python train.py --n_layer=9 --d_model=160 --n_head=5 --n_kv_head=5 --head_dim=32 --d_mlp=640 --vocab_size=3928 --activation="tanh_gelu" --norm="layernorm" --norm_place="pre" --norm_eps=1e-06 --positions="rope" --rope_base=10000.0 --rope_fraction=0.75 --qk_norm=false --attn_scale=0.177 --bias="none" --tie_embeddings=false --parallel_block=true --init="normal" --init_std_qkv=0.0751 --init_std_o=0.0 --init_std_up=0.0751 --init_std_down=0.0 --optimizer="cautious_adamw" --lr=0.00185 --beta1=0.9 --beta2=0.95 --weight_decay=0.11 --lr_head=0.0089 --grad_clip=0.5 --warmup_steps=276 --schedule="wsd" --decay_fraction=0.736 --decay_shape="linear" --final_lr_fraction=0.0 --batch_tokens=32768 --seq_len=1024 --doc_mask=true --train_tokens=155500000 --steps=4746 --dataset="wikipedia_en"
MLP neurons of a small language model. Each row is named by its layer, matrix (up: input weights) and neuron, and shows model dimensions 0-127. Each number is 50 + 15 x the weight over its row's rms, rounded and kept within 0 to 99.
After each neuron's rows, "fires after" lists the tokens most often just before its 100 highest values on Wikipedia text that the model never trained on. A number after a token or word is its count.

L4.up496:52 44 47 53 50 48 48 58 60 65 69 59 35 66 68 47 55 65 27 89 48 49 71 47 48 40 56 37 45 53 66 70 51 66 45 55 52 57 39 50 58 68 53 29 68 38 26 55 51 42 96 33 66 61 36 47 74 48 33 75 45 42 30 43 42 55 29 23 60 50 64 49 58 62 37 51 58 69 57 79 56 54 56 66 71 52 46 46 60 45 32 53 53 63 52 34 76 50 56 61 22 56 40 51 47 34 19 64 67 58 70 49 51 45 54 31 13 48 30 70 52 41 25 59 61 20 70 33
fires after: " " 25, "20" 12, "19" 5, " born" 5, " died" 4

L3.up308:52 36 52 50 59 51 42 69 63 39 60 39 06 44 60 44 31 41 49 60 69 38 44 55 36 27 40 33 74 36 32 61 34 58 46 77 57 53 24 23 39 74 66 62 42 50 41 47 34 35 48 32 68 22 57 47 54 47 35 55 50 52 31 65 38 54 45 40 54 67 72 77 49 72 46 45 22 58 78 41 44 33 57 61 55 55 69 44 36 67 57 46 39 03 48 58 30 47 90 61 33 39 61 52 49 23 48 36 08 51 53 28 47 51 16 74 69 55 47 35 39 43 23 66 49 52 63 52
fires after: " and" 33, " " 17, "," 12, "." 11, " were" 8, " was" 5

L4.up348:50 31 58 58 34 51 42 50 56 24 61 61 33 73 50 53 46 64 60 57 56 47 40 49 49 50 48 68 46 54 20 38 32 31 67 53 29 71 44 40 48 47 62 60 66 66 73 54 15 58 61 22 53 51 34 18 22 50 52 66 45 70 39 61 38 51 31 33 71 58 54 53 43 62 54 23 52 57 50 64 80 52 56 61 79 80 38 53 72 49 66 36 55 55 45 70 62 59 49 60 23 53 38 36 30 52 71 46 44 62 11 52 57 62 47 40 69 25 61 19 37 43 64 61 35 79 54 67
fires after: " to" 31, " who" 11, " he" 6, " He" 5, " also" 4, " would" 4

L4.up403:51 42 38 43 76 57 22 62 45 55 56 57 55 50 49 39 46 49 57 54 61 14 64 62 36 41 55 43 46 32 48 44 31 36 68 36 44 68 52 50 80 52 37 55 85 24 39 56 33 56 51 49 47 49 44 61 45 68 30 54 53 55 35 50 27 26 35 63 37 51 35 18 66 69 54 41 53 54 34 61 61 65 66 50 55 74 65 64 21 54 47 42 50 44 36 80 55 42 42 42 30 51 35 32 38 23 53 25 17 56 55 57 45 41 43 44 50 65 46 91 53 86 20 33 67 67 70 71
fires after: "," 79, " were" 4

L3.up618:33 33 58 61 53 22 49 35 52 48 53 73 53 70 51 85 45 58 66 75 62 47 46 39 42 70 44 22 28 50 48 43 31 31 41 19 29 68 43 64 40 45 77 90 43 76 40 64 61 58 51 30 59 52 52 51 37 30 57 62 55 82 42 40 50 71 35 63 43 45 59 53 20 38 75 66 81 46 55 64 59 68 36 69 75 42 46 55 28 51 46 19 33 53 21 48 57 70 42 58 35 57 62 62 77 47 43 57 71 56 30 77 47 54 40 50 55 49 39 35 50 44 46 36 38 70 34 35
fires after: " the" 19, " a" 14, " of" 11, " and" 8, " The" 5

L4.up554:51 43 60 76 43 56 45 57 57 38 62 35 45 60 60 48 55 39 53 26 48 48 36 26 40 30 43 67 50 20 46 63 64 39 64 35 48 70 49 28 53 60 62 48 66 42 40 57 51 51 44 45 48 46 38 42 49 32 35 91 39 59 31 49 22 55 47 56 70 59 53 70 65 66 33 52 22 76 34 37 60 48 45 37 35 56 53 49 37 54 48 35 53 46 23 66 82 62 08 51 21 78 67 61 65 58 23 50 71 46 39 48 37 54 46 64 34 33 82 52 58 68 55 61 64 77 40 44
fires after: " " 46, " and" 4, "," 4, " a" 4

L3.up608:72 34 35 34 35 31 42 37 80 56 71 68 29 52 61 53 68 32 56 77 46 48 52 32 45 49 62 45 34 34 22 57 34 35 46 57 45 57 48 44 67 57 61 45 29 41 44 78 11 55 66 29 31 40 53 58 48 66 44 38 64 62 29 31 65 53 36 53 59 39 75 73 11 68 31 65 51 47 58 67 71 38 37 52 54 69 37 36 57 29 22 51 84 57 50 74 54 67 64 67 45 55 56 56 56 51 50 48 68 66 46 50 50 32 33 33 43 63 50 64 19 29 59 26 30 41 43 29
fires after: "19" 35, " " 20, "20" 13, " born" 6

L3.up205:61 50 41 35 52 27 50 52 28 42 22 45 49 25 63 44 58 66 48 37 40 15 39 43 36 27 71 77 40 31 40 46 56 40 45 44 71 38 57 72 75 73 42 74 57 53 36 60 37 54 63 45 66 53 73 35 46 49 27 33 54 49 68 32 65 45 49 64 74 54 46 33 39 42 44 45 57 67 89 41 59 32 42 55 51 38 61 47 47 43 37 42 72 72 38 52 74 46 53 66 00 54 69 76 61 34 61 39 46 63 48 50 21 35 52 36 48 67 46 61 68 59 62 38 29 65 43 68
fires after: "." 21, " United" 17, "," 14, " " 4

L3.up298:33 45 55 76 46 72 01 53 67 50 59 38 41 84 48 55 39 35 60 32 61 50 36 53 18 55 65 75 46 63 49 65 40 55 56 64 54 75 77 39 42 60 70 55 66 41 38 31 21 49 50 42 63 12 17 35 13 48 48 45 39 43 28 40 48 73 37 58 78 23 53 44 56 75 82 25 65 56 45 55 38 43 46 62 47 48 68 57 33 48 52 28 71 42 43 42 64 53 60 47 52 46 52 40 47 31 45 45 62 54 33 67 44 78 58 41 53 37 25 56 66 41 44 65 36 52 37 38
fires after: " |" 54, "," 13, "\n" 7, " to" 4

L3.up176:55 38 30 34 56 37 65 74 49 36 46 69 32 53 39 17 58 46 58 66 32 49 48 50 31 56 59 50 58 27 25 55 48 25 49 57 54 67 31 35 61 73 51 41 40 47 68 39 47 39 43 43 69 33 48 56 40 19 49 99 36 60 33 71 64 60 33 59 68 52 53 45 16 69 42 47 21 45 78 86 29 41 37 54 26 61 40 75 48 53 54 51 51 42 52 57 55 54 56 53 52 67 63 55 63 80 43 48 43 64 36 44 22 65 48 23 51 58 70 63 51 85 19 73 57 54 58 47
fires after: " " 36, " (" 18, "===" 6, " $" 6, "–" 4

L4.up398:53 72 47 57 60 46 33 27 55 62 34 36 69 48 41 56 57 58 45 34 39 08 51 54 49 99 49 41 70 61 44 38 24 33 39 57 67 58 58 58 48 47 54 92 45 69 69 34 43 42 50 38 47 44 44 46 61 53 10 58 59 43 50 45 59 70 27 63 57 59 50 18 47 56 68 49 49 88 61 58 30 62 32 45 62 65 65 54 60 45 51 59 34 58 49 67 41 71 79 72 45 56 34 51 67 45 52 65 21 64 27 51 43 59 30 73 65 70 51 52 41 59 60 40 14 22 47 37
fires after: ".\n\n" 22, "." 18, "\n\n" 12, ")\n\n" 6, " |\n" 6

L3.up268:47 56 60 38 43 23 36 64 38 37 49 26 39 72 71 41 29 52 41 46 44 41 53 49 46 59 48 62 40 80 55 68 48 28 49 64 49 49 30 85 59 48 67 60 61 39 68 56 10 59 49 24 68 25 61 22 55 43 59 76 39 66 32 63 52 64 44 59 67 64 69 37 41 66 71 16 45 48 42 59 61 49 70 47 45 87 68 70 35 64 50 62 69 36 76 56 40 60 58 63 58 45 35 40 39 38 54 19 67 59 66 68 32 49 40 80 44 34 56 78 47 43 39 59 27 59 43 79
fires after: "," 35, " and" 12, " but" 8, "." 6, " he" 4

L3.up615:79 52 73 67 53 64 45 42 51 48 67 40 41 65 58 68 27 49 82 43 44 39 23 78 47 43 44 45 38 38 38 37 42 35 58 63 56 42 59 59 37 63 28 62 65 52 74 37 51 50 64 19 57 30 24 35 48 45 42 56 54 46 45 42 53 47 55 39 49 51 33 80 72 48 32 65 58 51 43 36 47 46 39 56 46 35 54 77 24 39 47 61 64 11 52 70 33 68 42 49 35 49 38 57 26 63 21 32 55 63 42 44 47 34 49 27 31 41 63 43 42 41 54 52 49 79 91 49
fires after: " the" 32, " that" 10, " was" 6, " as" 5, "," 4

L4.up157:68 43 38 48 36 49 58 37 37 25 55 44 37 53 59 39 57 41 36 44 32 59 36 20 59 58 60 30 50 55 27 59 29 50 55 49 58 73 41 70 79 59 65 43 42 42 58 39 09 44 49 65 64 74 59 29 61 60 46 82 61 35 56 51 84 31 42 37 82 90 28 51 43 78 43 38 55 61 64 50 46 41 39 41 46 84 50 68 69 48 54 26 80 53 64 47 64 56 45 66 67 33 33 41 53 61 42 42 67 50 42 49 27 32 62 25 45 45 71 47 46 63 59 37 55 56 41 53
fires after: " at" 29, " On" 9, " At" 8, " August" 5, " Released" 4

L3.up378:75 65 55 51 91 43 51 45 40 69 68 46 55 55 60 51 40 15 49 51 54 44 60 66 54 48 57 55 55 46 88 47 57 51 61 55 68 48 49 72 57 66 57 57 51 64 53 43 41 63 25 50 44 50 72 14 42 63 58 62 21 64 62 27 52 39 41 44 37 72 37 61 46 58 51 58 32 49 49 38 44 27 51 27 44 47 45 52 65 72 56 54 40 44 59 42 47 73 85 40 72 62 39 41 94 42 63 43 18 45 38 26 47 20 42 45 69 40 70 29 14 41 44 49 41 50 35 46
fires after: " in" 17, "-" 16, "In" 15, " " 14, " In" 10

L4.up386:44 43 36 38 65 47 66 81 38 43 61 69 47 61 64 65 50 56 33 50 62 60 65 58 80 38 51 41 65 41 49 46 34 43 70 41 50 57 32 58 39 44 66 66 51 47 34 64 48 37 44 79 56 93 40 32 46 56 46 87 49 40 48 67 30 95 63 46 51 30 47 28 42 50 56 56 37 39 28 72 40 40 49 51 36 59 72 53 42 56 60 17 44 15 25 75 37 44 60 50 42 50 61 40 32 61 40 47 54 46 53 71 31 34 32 46 42 65 58 59 47 69 37 33 73 39 47 61
fires after: " of" 21, " the" 13, " one" 8, " with" 5, " at" 4, " a" 4

L4.up522:61 28 33 27 51 44 55 52 32 69 57 63 45 42 87 60 41 53 63 74 50 60 43 27 44 59 61 70 11 24 31 44 32 46 54 68 46 51 44 74 34 47 51 47 56 65 37 37 52 51 58 11 54 54 45 31 27 47 34 58 64 47 75 33 54 31 23 49 57 21 54 45 38 25 56 69 20 54 48 47 52 67 28 31 70 53 16 57 51 11 48 45 59 45 40 58 54 61 57 55 50 58 37 36 59 44 54 65 48 48 53 71 42 33 39 37 72 61 59 64 62 68 61 64 63 52 49 54
fires after: " " 21, "," 13, " in" 8, "born" 7, "See" 4, " March" 4

L3.up585:69 43 48 49 48 26 46 42 36 59 84 35 57 74 45 37 61 57 31 48 40 29 49 62 38 63 47 41 70 56 64 45 55 19 45 54 23 54 29 68 58 34 71 34 64 55 77 76 51 39 73 37 69 35 67 59 44 49 60 43 75 61 72 31 49 66 42 28 49 61 58 76 51 43 45 32 38 76 72 72 40 51 46 30 47 40 40 70 31 42 48 29 67 56 63 61 38 54 48 53 56 55 33 62 48 61 37 44 48 16 70 80 55 13 47 49 51 66 44 68 51 55 43 46 37 47 51 63
fires after: " " 63, " k" 6, " m" 6, " att" 5, " w" 4

L4.up327:66 28 66 51 65 63 69 31 13 50 39 54 50 49 64 30 60 40 40 58 51 46 37 67 67 34 66 68 53 30 64 35 54 45 38 29 51 64 30 28 48 99 55 49 39 48 64 53 56 36 48 72 61 51 45 35 25 57 29 50 33 62 37 39 47 55 54 55 35 40 74 55 33 78 60 62 34 56 57 41 44 53 51 25 58 49 63 48 64 44 52 23 51 76 67 31 46 71 47 54 39 45 44 55 65 82 44 33 44 47 58 86 27 54 50 62 23 18 60 64 39 74 45 48 70 48 36 52
fires after: " " 24, " in" 15, "W" 12, " In" 7, " on" 7

L3.up76:50 56 50 36 42 36 39 20 52 33 36 66 57 43 62 62 30 33 55 43 50 69 50 73 22 35 62 53 45 50 41 65 41 37 49 26 82 49 55 31 43 58 64 53 52 57 25 85 40 65 24 40 47 49 62 24 40 34 36 39 43 66 39 46 48 67 31 45 48 68 27 76 37 57 51 46 56 63 60 33 48 60 69 82 66 38 59 65 43 67 41 52 38 41 21 44 41 82 35 53 48 52 62 28 57 44 44 16 50 61 49 59 29 48 44 52 56 58 43 82 60 20 61 25 66 62 62 58
fires after: "," 48, " l" 5, "pec" 4

L4.up597:61 44 39 61 79 45 46 57 51 62 55 63 42 65 61 73 19 56 53 54 20 68 24 38 60 27 52 69 33 47 33 56 23 48 35 59 45 61 58 65 60 63 64 71 50 59 60 55 71 43 34 42 51 55 49 29 54 59 33 98 68 56 55 28 49 20 33 49 96 59 35 38 39 55 20 67 46 51 69 82 52 45 34 38 59 38 59 57 63 42 60 43 32 55 37 70 63 66 69 58 20 77 50 28 31 53 35 44 44 62 36 39 60 46 58 60 47 39 54 60 30 32 51 52 37 76 49 33
fires after: "," 15, " May" 12, " March" 7, " December" 7, " November" 7, " February" 7

L4.up339:15 51 44 31 67 40 31 74 60 47 53 68 36 46 65 33 38 60 56 73 27 58 43 60 66 26 39 49 67 66 68 44 40 53 65 57 53 46 49 68 55 46 75 38 42 63 52 58 55 55 52 34 25 70 64 46 49 56 36 76 51 55 44 64 27 52 22 55 59 62 74 35 46 48 36 56 65 84 62 41 38 75 38 69 62 47 25 38 61 41 46 45 22 17 42 40 58 44 45 77 25 37 48 47 55 46 38 50 39 59 22 57 51 68 53 61 38 45 76 78 56 40 30 63 59 65 62 36
fires after: "19" 49, "20" 14, "18" 5, "\n" 4, "21" 4

L4.up518:30 23 41 50 34 41 30 55 38 51 61 58 50 66 53 63 53 59 68 49 45 29 44 66 49 32 65 61 39 47 57 59 42 28 64 30 69 65 48 31 67 41 71 62 64 58 56 68 43 50 43 18 74 45 41 59 51 53 23 20 44 70 33 39 55 74 28 18 83 56 80 49 33 40 52 53 44 51 40 50 25 52 55 60 46 65 48 78 30 33 55 50 42 28 40 67 67 35 38 54 53 44 52 57 69 51 43 28 79 44 34 36 57 23 42 23 48 53 43 73 41 71 42 50 48 64 87 20
fires after: "," 73, " N" 6, " Mass" 4

L3.up239:36 38 36 55 65 54 22 35 52 60 52 37 53 57 45 47 36 70 50 45 39 58 64 00 51 44 40 63 42 45 38 54 60 44 25 43 52 57 59 30 48 67 39 54 36 68 53 61 12 37 60 52 52 08 58 57 57 54 37 57 51 73 35 26 53 49 35 46 54 47 46 45 51 30 88 40 21 78 49 66 33 60 36 59 47 44 74 69 47 24 42 39 38 68 49 60 78 81 76 58 24 21 48 36 66 54 56 40 38 56 55 51 39 56 61 49 61 41 53 69 39 53 19 67 64 59 62 37
fires after: "." 35, "\n" 8, "\n\n" 7, "," 7

L4.up497:42 53 55 49 46 42 47 54 39 40 47 32 57 44 46 42 63 49 43 50 18 55 68 43 18 60 46 45 42 82 19 75 50 50 25 44 58 76 44 37 92 69 48 47 43 59 35 81 69 60 31 74 59 47 73 54 45 31 40 67 22 50 75 84 25 52 32 40 69 60 84 25 56 35 67 52 44 75 49 78 42 64 57 36 64 42 39 55 50 58 38 36 48 25 27 64 77 47 46 70 32 63 56 28 37 60 33 64 45 49 50 59 11 44 66 69 31 33 60 65 26 71 38 57 67 27 43 39
fires after: "." 60, " |" 4

L3.up408:74 47 46 31 56 35 53 62 57 80 76 80 41 54 64 43 62 39 47 44 56 34 43 76 63 55 51 32 30 38 36 23 20 30 69 28 37 74 23 41 52 62 61 21 48 53 62 40 38 36 58 37 68 46 62 72 52 45 56 66 47 62 40 58 50 52 41 65 36 74 47 38 24 66 54 42 51 53 78 59 54 39 48 52 47 61 51 71 61 42 66 33 63 29 38 66 43 43 59 65 47 27 42 30 52 34 55 54 61 51 18 48 29 38 29 34 66 31 33 66 47 64 12 50 56 56 46 75
fires after: " was" 35, " were" 16, " and" 9, " is" 8, "," 6, " " 4

L3.up259:56 58 33 50 45 08 46 60 59 42 60 48 50 40 46 34 40 37 50 59 53 41 59 48 51 30 70 86 38 31 25 45 38 28 57 52 60 59 28 54 69 63 60 70 14 73 60 80 14 50 65 65 51 56 33 23 45 47 36 71 31 39 31 37 17 44 34 29 66 62 55 50 35 46 61 39 38 72 68 38 54 78 72 56 47 50 41 61 62 54 41 36 52 50 58 54 38 38 65 62 60 62 49 44 67 16 41 39 52 38 49 45 39 71 36 47 65 32 48 51 39 34 42 32 52 40 62 56
fires after: " and" 21, " He" 12, " he" 11, " who" 4, "%" 4

L3.up314:42 47 42 37 67 23 63 51 48 76 73 35 66 62 52 46 41 69 36 32 28 66 59 43 61 57 65 62 41 33 53 47 62 50 43 63 49 53 34 76 46 30 52 73 31 51 54 29 66 63 32 56 74 29 57 55 34 14 56 66 45 63 61 15 54 54 49 28 57 45 44 72 27 70 55 53 42 45 52 46 50 32 38 38 34 44 35 61 43 40 42 20 47 53 22 51 62 67 61 46 36 57 68 40 29 60 37 39 66 77 43 70 48 37 80 28 65 28 53 59 46 41 33 59 61 54 51 51
fires after: " " 34, " a" 9, " on" 8, "1" 7, " No" 6, " (" 6

L3.up219:46 40 30 58 62 79 65 75 74 53 46 58 40 57 79 59 38 49 43 70 57 43 23 32 77 39 57 41 54 17 21 60 61 41 41 40 62 63 51 42 43 45 62 47 49 43 27 61 20 71 57 69 41 52 54 48 44 58 59 54 79 66 56 46 59 48 61 55 36 12 62 23 15 58 47 55 58 44 53 58 66 70 47 55 48 60 77 43 42 63 49 42 65 42 29 66 50 41 37 66 43 56 64 65 49 51 30 30 34 57 57 43 44 39 39 32 49 50 75 49 58 69 54 34 46 46 28 63
fires after: " of" 15, " the" 14, " in" 13, " for" 10, " on" 4, "?" 4

L3.up536:46 68 32 62 59 61 35 65 50 38 59 41 58 64 51 49 29 52 67 69 52 54 41 58 11 54 56 50 50 62 70 53 33 53 60 41 40 91 13 52 61 86 39 51 65 56 45 49 07 51 33 52 28 36 53 43 27 69 60 37 41 47 62 37 44 65 20 12 54 67 75 36 56 73 30 63 50 63 48 39 58 59 64 36 46 55 58 47 52 32 56 50 58 21 36 62 52 76 52 58 70 50 46 62 48 50 32 29 67 43 37 73 57 53 79 23 64 52 54 41 44 62 28 47 51 65 44 31
fires after: " |" 18, " and" 15, " to" 11, " the" 10, "," 8, " of" 7

L4.up379:60 60 64 42 58 40 39 58 64 50 71 40 26 54 36 41 44 54 60 57 24 44 65 44 32 49 49 64 33 27 60 53 61 37 25 61 83 57 39 45 60 50 61 26 64 52 30 45 23 60 34 23 55 78 41 75 39 40 48 83 46 72 35 59 48 43 64 40 28 54 57 61 15 52 37 29 50 57 54 68 33 63 20 40 55 64 24 59 55 13 58 52 80 48 53 55 83 40 40 44 07 52 59 57 77 47 36 58 27 39 33 73 57 67 63 33 41 71 53 36 53 55 54 18 46 70 45 57
fires after: " (" 58, "," 17, " " 5

L3.up358:35 64 55 40 66 35 65 11 45 51 49 56 39 78 59 79 52 25 57 54 41 50 21 40 36 77 55 49 56 61 32 36 20 40 57 47 46 44 68 32 66 61 80 38 47 55 65 47 12 96 58 50 45 43 50 49 44 57 25 58 56 47 38 53 26 68 53 70 69 59 64 58 44 51 64 48 48 87 44 63 47 63 39 43 42 59 71 27 32 62 47 39 78 41 41 45 70 64 49 55 41 54 50 48 36 53 39 43 62 54 46 65 60 29 84 67 56 35 76 54 39 45 41 46 48 48 25 91
fires after: " |" 42, "|" 9, " Independent" 7

L4.up308:41 54 44 47 54 63 46 30 37 58 27 31 33 54 65 60 70 49 62 68 08 28 17 28 53 36 45 40 53 40 41 60 49 47 53 62 49 64 64 24 59 51 66 46 61 63 26 56 21 62 54 00 61 40 58 30 43 58 41 87 66 44 61 43 40 52 26 60 38 51 37 29 60 62 55 47 52 52 36 68 70 88 60 37 67 53 62 83 59 35 39 56 43 26 43 46 32 56 47 64 69 52 57 43 83 72 37 38 11 37 54 54 56 55 45 53 49 57 55 68 62 57 46 55 37 63 58 46
fires after: "," 28, "." 11, " the" 7, " and" 6, "The" 4, " The" 4

L3.up158:56 46 68 76 46 36 41 72 43 35 59 53 53 59 66 29 43 53 53 37 57 53 49 50 41 49 44 68 52 65 47 45 21 50 31 48 54 64 36 42 72 46 58 56 63 60 45 37 15 59 62 13 34 41 59 41 18 60 36 51 42 51 19 59 47 59 30 32 60 57 59 59 47 68 30 15 31 59 62 52 67 58 61 39 46 63 51 51 75 28 78 35 60 60 40 47 43 68 45 67 59 90 39 55 70 47 30 26 33 50 26 52 55 36 60 60 43 60 67 54 36 77 39 66 49 58 41 39
fires after: " to" 30, "," 13, " and" 9, " in" 5, " of" 5

L3.up396:45 55 75 61 43 22 73 69 29 80 56 43 20 45 63 55 31 63 66 44 20 43 43 46 62 46 28 65 65 46 69 35 39 46 58 93 62 39 67 28 59 63 63 59 37 98 49 40 36 55 45 44 65 29 52 32 46 53 43 36 27 55 42 48 56 52 38 48 44 40 63 73 58 40 52 38 39 62 64 68 44 53 51 23 67 54 46 55 50 55 56 49 51 37 21 61 44 81 44 59 52 38 85 44 43 58 37 37 28 66 39 42 44 43 47 74 78 40 34 47 33 48 64 53 53 71 52 66
fires after: "-" 60, "==" 12, "C" 4

L3.up335:67 56 34 44 96 20 66 67 65 58 51 28 42 59 50 58 60 35 41 59 52 34 40 49 38 44 71 36 40 40 64 44 50 43 44 60 36 37 16 80 51 59 59 71 24 38 44 65 48 76 70 33 40 40 59 56 41 20 33 51 66 51 55 49 43 47 36 15 52 31 29 33 46 58 63 75 30 68 49 52 53 30 65 53 32 34 22 48 54 38 73 53 48 53 65 54 39 62 62 47 56 57 60 29 43 48 55 44 68 41 62 48 41 59 89 57 38 65 36 57 35 68 58 60 63 43 43 17
fires after: " " 69, " =\n\n" 4

L4.up160:57 53 71 29 29 47 50 49 45 43 70 57 46 67 90 56 53 31 48 38 59 54 39 24 34 29 66 66 34 55 29 54 44 55 55 45 59 60 49 54 77 61 33 76 48 36 29 43 43 49 68 61 32 50 51 31 61 50 41 32 23 52 37 37 38 59 11 50 57 47 50 27 57 63 59 49 49 61 57 54 52 45 38 27 37 58 83 74 37 33 48 42 54 49 50 36 74 69 46 52 46 35 33 72 57 60 08 42 66 59 49 36 31 50 25 46 63 59 54 50 47 73 52 77 44 67 63 25
fires after: " the" 21, "," 14, " Az" 8, " was" 6, " to" 4

L4.up313:34 63 16 61 66 40 27 65 45 47 38 31 68 69 55 51 51 47 43 41 41 38 46 54 44 26 44 56 66 62 51 04 55 34 64 62 59 64 44 54 43 69 68 64 54 64 40 65 16 39 71 48 31 34 58 34 26 61 36 64 50 59 48 47 26 38 59 32 48 49 57 46 52 44 74 38 29 56 49 39 39 84 53 65 72 81 56 79 47 54 30 52 57 28 41 40 57 55 58 60 50 46 23 46 54 69 55 84 33 50 37 55 52 55 55 24 54 42 59 64 48 23 31 34 51 64 73 39
fires after: "." 23, ".\n\n" 9, "\n" 7, "\n\n" 6, "==\n" 5, " ==\n" 5

L4.up523:44 50 53 61 47 45 57 36 44 40 42 48 38 55 56 35 33 28 57 38 33 48 43 50 40 27 69 86 42 56 38 63 27 47 37 49 62 41 67 47 57 56 80 58 67 53 53 44 44 46 44 66 39 28 57 47 39 31 46 74 22 63 67 15 63 71 36 33 59 49 70 40 55 60 41 65 33 56 67 37 61 57 52 35 76 73 24 67 46 23 41 28 38 76 42 38 65 60 66 75 32 49 34 28 44 63 35 46 53 58 43 50 48 51 68 56 55 12 60 76 51 51 45 40 55 40 84 52
fires after: "In" 29, " In" 16, " December" 8, "\n" 7, " January" 6, " February" 5

L4.up574:59 42 62 46 37 29 27 54 65 36 55 33 53 69 27 35 54 49 35 21 25 00 84 61 42 49 54 71 51 74 59 34 34 59 62 42 35 42 28 72 77 74 40 53 26 58 39 63 36 49 36 41 77 56 49 67 44 58 32 35 54 54 50 72 28 71 33 51 38 65 66 38 44 66 64 46 45 42 87 55 30 48 48 47 46 53 61 35 27 46 50 48 57 32 72 69 55 51 60 59 54 66 64 69 62 51 40 47 54 38 55 53 34 59 47 30 41 36 77 81 50 65 05 45 56 56 71 56
fires after: "." 31, "," 17, " (" 7, " y" 5, "%" 5, " S" 5

L4.up262:34 61 33 26 48 33 44 56 54 93 17 41 26 65 57 31 57 50 59 49 37 64 34 56 38 48 41 59 43 29 32 25 32 36 42 42 35 54 60 43 55 76 44 44 51 64 60 29 54 40 30 42 85 34 52 40 92 60 43 74 40 61 39 41 72 55 50 36 39 71 65 58 38 60 36 57 36 73 71 48 35 14 67 37 51 38 51 58 53 33 49 25 37 27 40 39 53 53 40 83 22 65 59 51 55 63 49 53 27 76 23 54 60 43 76 41 64 80 60 77 57 48 35 59 42 45 62 32
fires after: "|" 25, "-" 21, " " 9, "," 8, " February" 4

L4.up210:69 45 70 53 53 23 56 51 55 38 45 61 34 34 65 35 35 45 65 62 29 52 36 67 58 36 59 89 27 47 48 40 38 50 56 49 47 59 37 41 69 48 65 55 48 37 76 66 08 93 62 50 70 68 89 40 41 58 65 60 42 58 39 47 50 48 28 60 47 50 54 70 55 63 57 63 30 56 77 52 36 62 50 52 52 38 43 54 38 65 52 29 57 55 70 42 46 62 44 49 47 53 52 54 56 30 14 02 43 37 34 42 18 61 47 37 48 29 49 38 37 81 49 29 61 62 80 48
fires after: "," 29, " and" 13, " dec" 7, " but" 5

L4.up483:76 41 59 52 54 50 66 31 47 49 64 42 46 52 44 45 47 59 49 40 59 35 78 61 49 27 64 72 56 42 41 52 46 63 60 30 28 77 39 54 44 68 61 67 47 35 41 67 55 73 77 66 40 37 30 59 05 33 48 68 85 35 67 41 55 68 62 37 46 58 37 26 54 50 53 80 56 65 36 42 43 46 59 40 70 50 30 53 41 14 62 42 53 69 29 52 18 69 57 56 61 66 50 46 18 41 14 55 76 51 32 46 49 43 49 52 65 62 56 52 40 51 30 44 37 42 52 58
fires after: " " 45, " |" 33, " (" 6, " –" 4

L4.up240:50 45 36 73 45 54 31 65 40 52 64 40 52 48 64 53 37 37 33 40 27 48 26 26 67 36 78 57 40 59 17 58 16 62 42 67 49 70 38 79 67 33 62 68 68 69 53 38 53 40 64 44 51 43 25 22 21 62 32 66 45 66 28 10 65 32 38 38 40 48 61 53 48 65 63 58 38 77 49 45 56 37 50 38 83 39 55 44 49 51 45 42 41 47 47 66 40 45 43 73 47 45 55 47 21 69 16 27 54 54 37 50 46 52 49 47 94 41 68 46 49 52 43 47 56 58 59 47
fires after: " /" 18, " the" 12, " to" 12, " in" 5, "22" 4

L3.up373:27 42 37 42 76 53 43 76 56 63 42 80 49 75 73 65 44 44 60 32 59 56 54 56 36 32 59 76 23 54 65 43 52 52 70 36 70 62 51 37 51 51 36 79 49 57 36 43 33 52 61 29 81 50 42 68 18 42 49 29 38 63 69 22 56 60 43 58 19 41 51 38 54 58 56 26 27 69 35 64 55 53 48 45 41 55 73 67 28 33 35 32 31 17 71 51 44 48 59 51 48 61 61 63 48 46 21 25 88 43 57 64 52 39 36 32 50 58 60 61 59 64 42 56 60 53 44 43
fires after: "," 43, " for" 11, " of" 7, " in" 7, " m" 7, "om" 5

L3.up567:43 42 24 52 47 41 53 83 15 48 59 62 42 65 38 61 64 41 33 55 34 44 39 57 72 68 41 37 38 37 37 55 61 46 55 53 28 78 46 57 64 66 52 55 70 69 56 35 29 46 38 57 35 52 54 26 35 31 61 66 91 55 48 47 82 78 35 52 59 64 46 45 24 65 66 70 35 33 74 54 50 55 32 45 28 48 52 39 44 44 37 36 60 59 31 42 29 56 66 65 58 38 53 74 45 52 28 68 54 60 57 53 33 65 83 44 59 81 40 31 49 56 55 45 55 43 29 31
fires after: " to" 53, " of" 6, " for" 5

L4.up467:71 48 33 72 59 49 29 35 36 48 34 49 65 61 37 37 63 71 45 23 52 57 19 46 35 62 37 30 77 57 42 16 35 50 36 59 47 86 53 41 40 40 67 53 42 73 67 35 32 41 53 27 78 48 52 57 64 52 63 72 49 50 38 54 42 49 50 59 54 28 42 53 63 54 33 32 18 87 65 47 65 52 70 45 60 38 53 62 45 52 66 46 55 57 32 56 63 71 57 50 33 39 48 42 33 33 55 27 68 41 18 46 35 36 70 76 83 48 37 67 27 47 43 26 34 53 36 45
fires after: " was" 28, " is" 21, " had" 10